MLP neurons of a small language model. Each row is named by its layer, matrix (gate and up: input weights; down: output weights) and neuron, and shows model dimensions 16-79. Each number is 50 + 12 x the weight over its row's rms, rounded and kept within 0 to 99. A neuron's up and down rows have the sign that makes its largest values positive.
After each neuron's rows, "fires before" lists the tokens most often just after its 100 highest values on Wikipedia text that the model never trained on. A number after a token or word is its count.

L14.gate427:45 54 33 38 29 77 42 43 43 41 59 54 38 56 49 49 45 35 46 36 50 30 59 31 45 33 63 41 43 57 56 49 63 46 61 40 43 44 62 27 61 66 56 48 32 54 54 37 47 46 47 29 61 39 30 46 64 34 59 54 41 32 48 36
L14.up427:47 56 49 59 53 44 84 56 33 59 32 47 45 42 39 43 30 76 53 73 51 58 25 10 60 51 63 47 53 59 48 54 58 55 80 60 50 59 48 34 46 42 46 47 55 66 26 48 22 60 71 43 35 55 71 61 56 49 41 50 45 55 62 60
L14.down427:45 54 57 58 56 45 59 64 66 64 64 62 50 36 64 33 66 40 26 36 54 62 58 53 28 21 38 81 64 48 37 56 48 50 41 50 71 40 64 38 49 44 59 40 58 60 58 41 66 50 39 53 28 56 67 49 43 68 51 45 36 26 63 45
fires before: "ud" 36, "ed" 6, "or" 5, "os" 4

L13.gate8:24 47 55 24 51 67 61 62 50 57 60 57 50 49 19 47 71 35 57 65 63 60 54 66 47 24 47 80 55 48 62 33 78 79 53 55 54 54 50 38 46 52 43 58 63 46 58 55 63 51 60 48 55 55 46 67 60 58 35 43 46 50 46 44
L13.up8:55 61 68 39 54 46 49 51 65 59 58 61 56 45 33 47 43 49 47 57 50 61 40 65 32 58 58 51 34 47 44 79 56 58 60 57 70 47 60 51 70 57 53 46 43 52 39 56 65 64 56 38 63 43 45 43 48 46 36 33 65 65 46 55
L13.down8:82 55 53 39 62 37 63 61 46 76 50 59 74 48 53 45 43 39 43 83 28 54 42 47 52 72 58 61 60 63 52 42 32 45 60 43 38 57 56 62 49 57 55 42 46 72 51 41 53 45 60 78 62 57 38 42 62 43 49 45 51 65 68 56
fires before: "ember" 24, "o" 15, ":" 7, "ip" 4, "p" 4

L20.gate77:30 45 70 53 66 62 54 52 67 52 51 55 23 42 49 64 45 50 24 47 52 38 66 46 29 44 54 78 66 67 59 55 55 40 50 68 39 66 48 44 35 44 46 37 46 56 35 63 54 44 47 64 62 64 43 61 36 56 34 52 44 69 49 47
L20.up77:50 61 63 42 54 63 49 60 60 56 59 67 13 89 60 47 61 58 10 43 35 49 58 51 32 46 58 60 40 42 65 56 57 46 71 46 51 63 40 49 46 53 37 53 58 64 45 70 40 38 53 65 64 57 37 62 53 62 40 58 65 63 43 45
L20.down77:40 49 45 74 26 46 38 54 45 60 51 63 45 32 57 31 34 58 65 68 50 50 37 50 39 61 52 63 42 51 37 46 44 58 55 38 65 38 27 47 60 50 50 59 57 72 36 59 54 56 25 31 52 40 57 32 60 65 32 59 58 55 37 48
fires before: "e" 36, " |" 19, "s" 6

L13.gate127:40 56 55 41 26 45 57 86 45 60 61 46 22 56 57 65 35 49 47 72 62 49 60 64 48 43 64 39 64 65 53 47 53 43 53 49 49 57 43 44 32 73 57 58 41 30 48 58 53 70 57 49 39 91 61 58 51 54 39 47 46 57 50 52
L13.up127:42 29 64 42 46 48 52 54 35 44 47 54 23 78 64 38 54 61 33 51 60 40 45 69 40 44 64 40 52 57 57 78 58 63 48 58 66 66 19 44 17 57 39 27 41 56 40 48 57 57 44 72 45 47 57 45 32 44 56 54 59 65 45 51
L13.down127:52 40 63 30 53 46 61 63 23 38 51 66 44 46 27 38 56 41 56 51 48 39 45 58 48 51 54 51 54 52 28 54 76 51 55 43 47 41 24 35 61 45 42 14 54 51 52 47 29 54 48 35 34 33 43 40 62 33 51 48 25 43 55 45
fires before: "s" 14, "ers" 14, "n" 12, "d" 12, "er" 7, "al" 4

L9.gate548:45 59 63 34 60 57 34 75 55 50 46 50 52 55 56 46 52 56 26 56 43 60 59 28 54 34 63 45 56 37 63 55 46 38 64 50 51 57 53 39 55 69 43 32 44 54 39 60 51 34 44 49 52 52 33 60 52 57 46 41 56 49 50 47
L9.up548:54 45 74 49 59 51 31 56 66 61 56 40 60 61 42 47 59 63 49 46 40 46 45 47 62 60 62 54 56 47 60 70 36 37 58 48 66 82 49 34 51 41 45 41 57 56 47 54 42 46 44 39 75 42 48 53 45 42 61 63 57 56 40 48
L9.down548:52 50 61 67 60 42 46 41 43 60 49 47 52 58 61 35 46 53 61 44 37 50 49 45 49 63 33 48 57 48 51 61 44 42 63 45 70 35 37 49 46 32 46 43 72 69 49 40 32 42 14 40 49 45 57 66 57 21 28 63 44 39 71 46
fires before: ";" 24, "e" 20, " M" 5, "p" 4, " J" 4

L3.gate604:66 61 59 47 41 40 60 52 53 68 60 38 56 62 55 54 58 45 37 54 45 25 45 62 60 64 51 27 30 43 59 40 46 46 50 58 67 48 32 67 43 56 44 41 78 37 55 32 35 57 39 55 37 46 56 56 41 52 63 50 37 50 41 75
L3.up604:42 56 62 56 52 59 41 59 41 71 62 60 44 65 65 69 73 45 52 52 61 56 41 55 40 45 29 52 30 56 53 58 48 29 61 40 48 49 43 22 51 59 55 44 49 71 23 47 32 66 47 56 29 45 46 54 59 52 41 64 41 49 58 39
L3.down604:76 28 51 49 44 36 33 51 36 45 48 55 60 40 44 70 50 41 46 76 33 21 41 47 81 52 63 32 34 53 37 51 60 47 38 44 54 48 60 55 51 41 47 52 65 56 56 38 59 59 50 39 65 36 73 57 28 59 25 61 47 61 45 60
fires before: "as" 27, "t" 14, "g" 5, "s" 5, "ts" 4

L3.gate831:38 52 48 30 30 36 38 40 68 48 49 67 30 21 56 65 52 67 44 61 59 45 34 45 39 41 56 48 50 62 49 42 37 46 69 39 61 53 37 54 43 67 50 35 48 66 66 51 63 51 75 59 45 51 49 67 22 47 35 57 50 63 28 51
L3.up831:46 45 38 36 54 50 41 32 68 54 54 69 39 49 70 75 37 56 25 38 48 39 37 51 47 45 46 55 50 51 52 50 25 57 67 37 68 44 44 53 44 61 59 40 40 67 58 55 50 44 60 45 52 48 59 68 31 31 55 70 52 80 39 48
L3.down831:37 37 37 44 60 51 40 33 54 45 55 59 35 48 58 54 39 72 50 30 42 59 50 66 28 48 33 45 43 51 45 46 34 52 43 41 72 34 30 40 47 48 37 39 56 53 59 42 53 64 58 47 62 31 53 69 42 40 00 59 51 58 40 49
fires before: "t" 19, "h" 16, "he" 12, "e" 8, "ing" 6, "ed" 6

L20.gate710:43 43 40 40 44 60 40 68 65 31 45 51 29 46 50 56 44 61 44 61 75 37 48 59 52 56 52 62 43 36 68 56 56 64 50 52 22 50 61 45 45 46 57 56 53 46 55 50 64 56 59 26 64 77 36 54 40 47 37 37 51 46 36 44
L20.up710:23 47 59 46 38 53 36 37 81 43 51 55 58 58 46 60 64 49 43 55 76 57 48 63 35 50 43 62 56 58 55 46 60 50 49 48 37 45 62 55 55 41 44 58 59 57 55 55 60 40 32 50 56 68 39 46 30 56 48 39 64 61 66 48
L20.down710:56 47 65 56 32 56 56 44 51 42 57 54 46 33 63 58 59 42 34 49 68 26 38 52 49 68 28 55 47 69 69 67 57 39 62 54 50 62 47 54 76 31 54 55 45 55 33 53 53 45 49 46 52 54 71 49 55 23 17 49 57 48 56 39
fires before: " was" 17, " h" 9, "'s" 9, " re" 6, " g" 5, " and" 4

L9.gate705:53 49 64 51 57 45 48 44 46 48 40 70 40 60 33 55 50 61 38 60 59 34 36 64 31 35 66 59 60 40 47 46 74 34 67 58 51 66 60 42 44 59 53 61 55 59 62 69 38 61 48 46 38 65 41 55 51 58 66 35 72 32 53 58
L9.up705:37 47 49 51 51 59 60 62 20 74 50 45 26 71 52 35 69 46 45 59 49 44 64 51 47 49 62 47 70 37 61 48 74 38 61 44 53 48 65 41 67 52 33 47 67 27 55 53 52 43 39 41 55 53 60 57 40 32 53 56 50 51 63 41
L9.down705:38 57 51 50 39 45 56 39 36 44 66 51 35 48 48 44 58 48 49 50 23 55 44 47 55 46 46 26 45 50 59 50 54 34 53 32 54 32 53 44 74 63 45 32 44 62 74 63 21 59 32 54 64 43 24 41 34 53 45 48 46 37 42 56
fires before: "p" 17, "t" 16, "ary" 12, "ce" 6, " to" 5

L9.gate652:62 60 46 45 54 40 64 67 42 67 65 38 34 53 66 31 64 82 19 59 54 35 47 43 64 42 66 16 32 64 51 47 41 46 74 59 53 61 59 74 51 42 28 50 40 39 55 34 35 42 42 48 43 57 51 72 53 74 47 42 40 45 67 34
L9.up652:41 53 44 64 51 65 69 71 47 64 23 47 58 53 72 61 32 49 48 60 68 37 47 57 42 47 52 50 49 66 48 48 50 42 44 67 39 43 29 39 75 61 42 42 50 50 51 37 48 60 64 77 44 36 46 52 42 58 57 31 33 57 33 28
L9.down652:63 41 56 44 34 60 48 49 40 49 57 59 42 60 50 47 41 56 53 54 61 43 62 39 46 45 56 44 38 38 44 45 51 26 65 47 61 34 39 30 21 33 42 46 42 38 27 38 66 39 61 53 56 60 44 56 35 59 34 47 33 44 48 67
fires before: "r" 23, "p" 13, "t" 8, "k" 8, "s" 6

L18.gate532:55 46 46 12 46 61 62 53 39 49 67 40 43 67 58 51 61 52 44 41 77 43 71 27 35 43 51 52 60 82 56 40 41 41 73 39 33 60 57 44 56 57 50 38 55 66 60 40 53 38 52 40 42 58 51 59 60 63 73 50 70 37 40 32
L18.up532:37 60 35 74 42 47 46 59 56 40 49 41 72 48 43 45 47 54 76 41 47 38 53 47 51 52 32 72 43 49 51 54 59 34 53 55 49 60 54 28 48 46 71 52 55 46 62 48 55 50 66 47 48 30 52 56 48 80 52 51 43 27 67 52
L18.down532:51 37 18 64 53 49 35 52 50 58 37 67 51 58 57 55 59 55 54 52 31 42 41 70 37 64 39 68 65 53 39 33 57 44 41 48 54 53 59 47 44 45 53 47 72 55 42 58 43 47 52 65 51 62 68 55 61 63 49 60 58 29 45 49
fires before: "p" 20, "an" 13, "b" 12, "or" 8, "ed" 8, "es" 4

L21.gate116:38 62 35 47 79 39 55 51 62 45 31 60 48 52 52 43 32 40 34 53 46 36 50 49 60 43 58 51 80 58 63 36 55 40 42 48 43 47 64 32 49 34 35 81 48 37 40 52 32 50 44 43 56 59 52 30 44 76 55 36 55 66 10 38
L21.up116:53 36 49 46 17 41 40 33 46 40 48 49 54 28 60 51 62 43 62 37 33 21 39 39 44 53 52 53 59 67 40 39 61 51 56 13 40 55 37 48 55 56 57 63 57 29 69 69 67 32 64 20 45 43 54 50 36 59 45 65 58 57 51 56
L21.down116:51 55 46 48 47 41 37 46 49 43 31 69 46 65 54 62 79 47 55 48 56 46 49 36 36 41 29 41 52 65 51 47 49 44 63 45 34 23 32 22 51 40 59 69 45 57 53 38 71 41 43 43 55 50 78 43 41 45 59 32 63 48 60 50
fires before: "m" 30, "ed" 10, "ing" 8, "ation" 6

L20.gate269:48 66 56 50 66 73 56 80 58 31 46 62 47 36 48 56 39 62 48 50 35 53 71 47 62 29 60 49 45 49 39 46 50 55 47 29 37 43 62 33 46 49 54 67 40 33 29 61 38 51 59 48 51 55 62 41 41 58 50 48 55 50 41 44
L20.up269:45 39 52 40 55 50 57 51 73 39 66 76 51 53 52 52 37 54 44 58 42 44 47 59 72 61 50 38 40 59 70 37 39 52 47 49 54 33 54 53 44 48 45 50 56 69 32 56 67 56 70 57 54 59 50 71 29 47 54 60 59 73 36 45
L20.down269:43 46 36 52 42 44 51 53 38 73 50 46 32 46 50 36 52 41 48 50 39 51 47 61 41 71 59 58 38 58 64 44 62 40 52 62 60 48 45 70 54 46 70 74 46 84 41 63 44 61 22 23 50 37 29 57 50 40 53 31 38 47 40 57
fires before: "her" 25, "n" 14, "e" 11, "r" 6

L20.gate957:53 63 40 46 55 40 53 50 37 46 27 64 22 48 65 36 55 79 33 47 66 50 62 64 47 41 38 57 49 66 58 46 72 58 66 43 50 58 46 28 31 33 46 55 69 54 58 56 35 47 49 37 57 67 57 60 47 52 66 48 39 53 47 50
L20.up957:49 37 68 47 51 30 45 56 56 54 49 30 48 51 34 60 49 62 34 48 34 44 53 55 53 47 61 66 41 44 56 66 69 55 52 49 61 54 45 44 52 34 54 62 54 50 40 66 30 74 45 41 65 56 56 54 44 50 49 57 64 53 73 57
L20.down957:42 41 72 54 43 34 50 54 71 48 47 76 48 44 51 32 50 58 30 62 43 64 47 47 37 60 63 64 52 48 61 56 63 61 55 44 65 54 45 41 67 73 64 57 33 65 55 54 56 50 49 32 42 59 40 30 48 55 53 37 57 42 37 59
fires before: "e" 43, "p" 6, "6" 5, "f" 4

L14.gate857:50 61 66 60 29 40 34 71 60 37 44 56 56 39 50 24 42 60 44 25 65 44 62 47 46 44 55 35 36 60 49 54 50 57 50 55 56 60 45 47 53 65 60 53 37 37 43 43 30 36 54 62 49 35 52 41 49 77 53 45 53 47 17 49
L14.up857:46 57 26 59 48 18 62 41 57 44 52 54 63 40 67 71 69 48 75 45 50 34 62 46 76 39 69 37 41 64 55 40 64 53 53 56 62 39 57 35 57 54 31 66 49 43 65 39 37 47 61 43 53 64 70 49 22 53 61 48 63 46 48 43
L14.down857:41 45 33 56 46 49 47 69 44 46 46 54 66 42 49 65 52 51 62 70 49 54 63 42 45 53 54 59 45 80 56 71 48 35 62 66 52 47 37 58 52 38 53 59 58 40 59 25 44 38 44 58 46 63 76 48 52 43 42 62 62 39 44 28
fires before: "m" 39, "ed" 14, "he" 9, "es" 7, "ation" 4